config = dict(
    num_hidden_layers=10,
    num_key_value_heads=2,
    head_dim=128,
    norm='rmsnorm',
    norm_eps=1e-05,
    rope_theta=10000.0,
    qk_norm=False,
    attn_scale=0.0884,
    tie_word_embeddings=False,
    parallel_block=False,
    init_std_qkv=0.0389,
    max_grad_norm=1.0,
    warmup_steps=200,
)
MLP neurons of a small language model. Each row is named by its layer, matrix (gate and up: input weights) and neuron, and shows model dimensions 0-255. Each number is 500 + 25 x the weight over its row's rms, rounded and kept within 0 to 999. Numbers have three digits each. A neuron's up and down rows have the sign that makes its largest values positive.
Before each neuron's rows, "fires after" lists the tokens most often just before its 100 highest values on Wikipedia text that the model never trained on. A number after a token or word is its count.

fires after: " =" 40, "s" 9, " also" 7, " History" 5, " " 4
L4.gate106:526504480508488522514502493508512476548525527432462486474513538499500468489473531480506497506470508453500478501514529487513514486507508483492465542491488457461483467478544499527450489533463488525475506526502455469490533538511528542495503515534494524487567514476485487441521479503543498507493460494502522489545489507489464516518525515530509495501528501515531532547464514482509490462503510503492533485480505499487472517518557496543520526488514473487481445466536475499469486504517458499501554539491470514508536453487511509546513467495498533494549468496488483497470470479499485480554510550506478507516502507463533488511453490479477498474537498467513511542503486491493505459527460480469497509534539489492538522534514481487502474503476499526489507472533465499518488499529513
L4.up106:472464471464504461524513512478499512526525510550557533470525489471498506508453512485466520497485465531494454503543472476517517519477476521534496530482499491503527501469523506492545488493503495493526528505486479500480502515540556567511510521523507513487483527505513514460523504485533496527481519490492519501523502495474517516526497474502466514509491492496536466551477496475431511506482451497529478501461511486505510474506500491476484475500533514490537528530536461531531506480549488512470497528524468541490566523480519514573497485514487498493509473493491479494533511492532483470468506519488472517493525491514546449487558479497491559463504467543509506527469508502497500440513486509470525538514486502510504520500526473524463481503533482515483480445523510515508472498516526

fires after: "2" 16, "0" 15, "1" 14, "-" 9, " War" 5
L4.gate617:482550492504507519539502525530471483529513500512504497497441483475530531490471473547519431468563502501493472539522535513510451529483524521473535497506508466515513455512495494478518500539474447517516518523471518520516522466488487484518489526525512497521483519500496497507519480491529470481461489538489490462441510452525511462487522492467479491514437515472494518502464486480517514489528519504505486505522485486483519510533482472478478513538523497540465503512546508470477513478455469521485503481482544504550501498489503501496493483458468561452510509463520511500473541486526481480511493477470502520555503494496482519504485502547522488514484517536464460508522475516499472482472545468494500486531483518490478510512505507477508510466492441482545491485463492512529466525472514
L4.up617:480517517492518504491485462484439495509488516474470510537490504493500433498529505534508471500524512461531462492517500517520527533449473537503485512497539488506526554514500518518540502494472498505512554522499446518518525504499500491541520521488512507578490512488498497472523456517524509529471536544512541481470522460536479524501515531519472481505510535491489468518550504481521522475538494493484467459507457517496479499483494508536499512487492502497502501520467489503495530502489499528516494514504495506495491524497481491441503499440467552508505473462515498511477489507519526499549492492485514466454500475472497535502497535517458517474494445466456477484499557511496462481521518504523478473537502500494457485497489479501493523437499452484462430479526515511488486493510502

fires after: " " 40, " |" 38, " /" 6, " Episode" 4
L5.gate175:477513452493520561509503499491507521465552509485492505468499486480526525500447472522511517481443528486485469513475477541528512485503541459556500476558476506505447555501475536502477493473457501451493538554544491544508493489538496455525498490495455489508512496482496524476526523508525554529493523473510509482518505486545468508518518492506489528507516512504492499468506508511516495494495470450494496454514507491499486498489489526499518468493445525502473497462471510496537478465513479517520509521470471510485533470542489540508515518469491509510491516507510569525516487504542511471469488523476521513522509486532515527463464470479506496527504505504524463469494511498508509518436498479513493472475504485466535491520505478526504500446484484473507472509517513493490505575492511
L5.up175:488500520507479519510521498522472488476492512498530473488497509514542520547516463512520536490439466500528510513511495553499500514529510462530497524510507506516500496475465490508505518503470490481520498499516506557474484543513512495519518478539485463469519539455506512516485493461465505511456531499519523469528508518512514495514467479562520505494475486514509500459470496509451475485492450511495481500486499449509520500509499508496489501499481532494503482544498525529473511438525491506498514571466490471457493480489502515481452520491474457500510465509517495521494526492535510495462473470513520577488549458488472502486490427498507538528543476516490480451501483495519492517472548457507494457464514471496456493515473518481478502510478485489503428525510498496457482521491501

fires after: "1" 21, "2" 20, "0" 13, "3" 10, "4" 8, "7" 8
L4.gate252:534506523496444472562507501538489516490505503485495506505518520460478469458519514534486532474497516467508476469481523508563511505531507485497507504487495499495520486521481480514494470452470480494508493468553496528514474474536552490502494517472484507480491520519495453490462494494536463489495515466483477496452469464505538504527472510512514508516482487498515513508475514497494484457510477462465468478458512450546481439515494539477510504500497532519545529523549551525526521526518470520493468496487538504501508510463531511527506493497493505456531477515488487509540499529488496534517489520472505513506506506443478480480509490440520513504516493519464484548545535491538496463495484483480543489473489483521508539508539457503494527488517501436468493488473501478531483506523452
L4.up252:472475541462491500511551463541487511503445498489495537486525501504502484427456484485499486496524508512518492487500488521468493511469515532549504510501468483482508483542474490437489482439454494495463497515510519462502487474504522503474526502507473509503509491543482524472509538468513506509488469529494507499480494456516492515503460432537544499465523453459537469529514524515561481484548538522467491522498549548524497498499484492476496542500485513527499456488514551517485464503503528489496532447461474500522450530523501522499475550491517540484487502495546486486509477500547500479502461528502518543518512509486517510504495488481531483532515467517498474516552486478512505489510479469504504466474486486492501477499511486529483514481503483497511484506448533487482492488492506

fires after: "\n" 33, "1" 20, "2" 11, " " 7, "'" 4
L7.gate589:509522496476494521510486507491472494501540462477504477527517508519484505494512509528469461484521494482517510466553543546481490446504525485518494491489458504502499528512515502462527515542530508507557492479505481468528523485478529518493513520466518518507511498506523498506433483490517506474559450476490481530513517531515537532529493482515495476485463529452477468491490548494531492547506471480482537453512497530530522485486511522477537484493518530494476474506492522547532486510516528504470489522503507479545488523519503509516479480456458480528507497498564467489506500476528509486453507510523499494509529513429490503507513517506494551517435481535475510508469555479514525463516502542500521543472534463501534461484493499510502491513558487481530492524499496486505528501500544
L7.up589:484516489517498502510458504541540525559488492542516524501507516505456501498508514504512503506514499510501495483485479480541470533469555487491471445508553502454451484477537422520514497504449476546533511503540512464480526505465459470489515525499516511498513497484482510493519503490489520501492538516487514494477482467530472501516492504460503457500508469528513519498526483497548528492478487500477491503468503508516555515499471522528475469499505492497511506437500495474532482474485464521511512505520510539520481510489487445529474512542519509516500479516469493473516516490510485443515491501512500525521488560481541493495494529469557501487510486498510511509464521489506519490473494544482549487502488494520477509537530464473476518474460487504490558483511481435449448485532495

fires after: "s" 19, " career" 9, " life" 7, "History" 6, " also" 6, "Career" 4
L7.gate593:492503500508486528525499457478481475488549502491500520456512545534543465489499498464492569501493482479545519492503500521463451564496518497521490559512494514502510506468554528520485472465467488514464476481526490514512472527496515542517461495503536546478508523511463538500537511515493500493557483567510558506530517509477504503477502527528488478489538475525496529466470483505466503488473489481493526479499477522529496483484515505479491531510544513544469481479519489507533477489546497485530489440498432520483515475554489508480451473477514494509460482532507482487518510493522456500498527488468525490524520493487508484516504496497486497484505501484498505514505494471517471506505476495523525448511506470459526535500507467507531469506534489455477490489542476505547485521515517
L7.up593:474470495497483505517491501477470477490546506473496534504532489495505525478479509468507518478481506482569502478519503509552473535515494527495495463505527512465504466474504551485523506471505480505449492503511457492507468515487447523516469472502553517444526520522463497510489494518508496462564496524501572479531535487465501509521530509530483482503501520516539497499519514502469498517510490493507543469489556478499503474508527503433514517482505495512487463467522528506521443498522479501540475494542457512504539521509463503504454492484494487511487477464477524552523493501531499515468517507471529467477513470478531479495515506509507476479472497505499512485513460459544501453495506539485507481556520461456513473503510481500477505483497469482509504503516476547550475479521469

fires after: " " 41, "|" 13, " a" 10, " A" 9, " |" 7, "1" 5
L5.gate432:464529537478460510475520500461490474507556458454512468523510564520536462512534473538513472510518502522467455493511471474506542513520521506472497489486507499502506465504528515491477529464501499469480478485467479527510486506500568505544523485472543444551476506468521533497524520474488460488528483513531505507528495534478528468474503492520481491513501479463483466501469500553472517511476499503511520513509543477503527469470511542507515518477505497469486509515501492496518493455517515501506557472495563512504522511491474495503518496494446505498481575485506447514495513485518506523534473488484512497526502538459496511481518498534495500508473472465485498517492487487504477471470526490464498530499479516508490507510540502495498489517462516469447535526510460497486485555499546
L5.up432:494467506507501490492536532531445540474541504493505514493463493467529488481505489496512536464530560535461476503515462515531511520498476525465514505491482480462533510544482537502487523512503524496492469506479550496485496571519497480506488509492520505484475508519495518493498546492517504508508525491518568505511516477478536458505465462483498490557531492502512517481485507502500472508476495455515501477493509509460489514475502463521489501477487497477544480485512478528479531481518489511438511488484478504486549467475486503471537473501522556470479518503473435465506519456502526480480477491526512527480516519501511510474512467520493513516505486514492515533445498458527506507508530536501468500523510522471490470475524534522483487448455453541489511503526533500524482540569483

fires after: " |" 32, ":" 23, "\n" 10, " " 5, "bor" 4
L7.gate572:509494540503538510483447528483524531503483504471483479501498538498498500522501509505502455468501477544521490514503460469494501503523535453512511529504487482471515506520509486488500473471543546488481508503450510490450474481501542516516506463547503466491511508448519503479527526458495514526515514512489490527519503465497538485531491472535534515491472503472517502478499526476503482520444482476500471499498485461494460470495483504443558526467458493483461506493505467512465521500490499486514487501491425504499468460494526496559524522517478485551523517493508506515524489432544512506546483523512510467450522534495560497464539513524553539509471520503488500505486493542526528492528486471515516522508503501495492525472455493528518524493465506485520506482493477526511496541496504
L7.up572:508515469483516497537480516488512508501497525482534545505517559489530526483491538509475493507460491502460495480520468493538506531515478456455495505512483500511506476511526489506502548480543509525476530459466543492495502507502506504498520470544452433516518485476525472480511530486533509515487548516488502489502521531521509561499470458521528507490465510464541501425517490514496486494467494456469518453485512511492484498507504465485515512438459544516472478503516475499474481515503538485500533522504480517507510500486479459504512536498515458504551554469491480519476510482497517475529441541483464494515525516479513487471514464500530500498451484458511467503490494490517538472523489463496495492498526508484512511478554512487524494501492485518486466516467514507527438497476470

fires after: " " 44, "1" 27, "3" 8, "2" 6, "-" 4, "–" 4
L4.gate333:511484497494475482492493487483493481476474477503505512457568488525495519514461503479513484498497532520505483486484486484474444508453509539526531482505531471466533523493508518471513497520491437475481501465509542465503504478514499505487524481525517545520487497507474519570530472518494494482470538503517532513515476465486525464488507498494489522486513517515514504533492500492466522476444515468514535487504479522474486475502534515540500497509521489533484515503517499497538516472455498508513514419526539513495515512531530481515510502510471500481454499518520523533568519551484495503491484466504511490469520509553486528509512481512534467517479483511479535478499479511520548489472459482518491509563499488467483466536463519511484546475517508484505455478498575451534485515473504
L4.up333:461499529492502502482494504473509471494563468512473507540490510470525514526504520555453443484477469519475493447493484486488436520460535464495529526493526505491526481532498472512474465488487453537497514532480510462480508538501503460515478543491477488487446524464529478484509471489508504494482502534504510503516470491467474473491498512510456526468537532535498498506492562499533508522508539485474476523521496493490463512495510465513507511505556481540507514501470508516491496448507481482487484491492527476483532484462524496487482477522468502520455511487495552517501475543503509513543513531485532495449512497482529472494442468504536465492478462499491487486493483475503495526499491541531463462522506470497546478475514488493495522479519489449499500532454487477513529517507478

fires after: " " 47, "1" 18, "2" 11, "3" 8, " on" 6
L7.gate5:447531516497493498488521445506535536525497541493510512507480510483528506417533518520504556493477493514523496508517546501502530478474531540483477503505489518499494480474504514515507474520518486497493524548508480540510473524522519484517482498509523515492508504495500519490520468526508484458514491530509523549498489537501519514504519462481503540497467471484511447513524516529492499479538526533469512523513501491490528515498501477485485507505503482553482472492506561520503475482512479518462544448508516495501494560479529491482476525501489456480492504510464531506514545565531513493474550504521483527539515536469477533452501511472533493535465526512477516467529467493504548498458530503450544516467507532541515495494496524460486524500515494475514479467496514501558537506483510
L7.up5:488479487500503487498531493503516476490470491519462513470491480498523516478530509492476465506481511527579502514496471494480467537505488516527508510494527449502491519502486441510448489491540449513507527514506477456487526490520521506484502526514468499548513467469472518533487458518517540454490532496511536530471526479478480526497467462452525530469518514520475504529512537535537524505566531475520528532517506527514495486526499491491503511499468511490479537472502490507522485525473467518477458499521471579518522546480487500490476527518525517458493506500498514488484501476500530492507477508494499530491526534508485463436536505488525508500494462532482454524525520498531509522459501478516504495539513521550459495551491464505459510519516518503446529484493498519489497461506513

fires after: "." 49, "s" 9, " career" 4
L5.gate480:499544439470499544537462444506507501496560506477477465455507510532490513526531539450513505505465501506521491531492510504524527509525494481495496462494506528526499483482496508509487505484508458499531521486507494444512499473498561487519497512524516534468492500511472518499476495553491477548534494471526472520547517463522519456472505507544481536503504511549509526506471492508501499507504537462486520466557529474491477473528468491542473523507483492497499473488481492492509493525540520486527486492496495476514507491516499522493465426459513454486467477509460532487494498529505526485489514526495518496546537512498502494489483489498571533488479497512486520520517498477457459505477557477470509524487494490538473489514484497463522503536496494477482497480524480525532519449478531
L5.up480:491440511507465507514541530518514506508509509485512526512540521440519509514499495459489512519541481521518500468498497506538506492491535516512483479490506503455486542451489497513483475496505469477486477510504472464460465522544513494540500534495476493523495489505543511482530556466482511493511547496483485473470493482520517532482506482528500508534512506505515591498485474478512505504476515480500525465506498503510483482519518493508520501484524487499543485484517498501463486469527477568510501485523498451482478469555458489512452457464539499496497435484475481482502482466513488491510486510490497465491546503488463473505472451534519430499477482513511558484519479505452489493489512491450491467507496494527527484530493464495508545522498480467489472492514509527458460489521467

fires after: "0" 31, " |" 22, " " 16, "5" 5
L7.gate326:503504506474502536448480486508531538511468520475478504554483525467480464503516493519481505471500494545477489461468495528492490521483425468467528498524500524489470484523528426530515471462491486517524488491499490523490516472528527486517502513474496556502491498551505491494498492514459498489516529488513476508544502499475506485480531509527526503478474466497488510500450480490522489549523470491560475504481478480459484538522498524491535469485498526509509536491509470500548513455528494474548516501457500495458557522487501514532566544481500465524492535563543523510489511489528501511543537515484497496469484543487518517464460493519485503471486501521519524497494499536534543507463481496464518491514540490514504522481520488525498507515493511478502500516520475476532512490479530
L7.up326:514479522519523514486481552536531487496503474526494531463495482474510492511498522509468521464526448521475505528497515518529459525468499451496507538486532522479481474505548487582467477516477486490518501478429470497506529462521483491479482481497466522493534520491535477487497538480511530484481504495492499512525499522482490483522522466504511513454436498491547496466504499492493477545468457501505500507470524505488536483487463501514513498534452490486532513546519512543559453470519480530471458510509476494506501510498492467499461500540537545499513478509546537469478509478513488461524487449498497480464516525496476465505493506514480500547519500499509498478491496488448498487487499508500492487474497521491515520506543487508464479474469501498475487480519527513502491527571550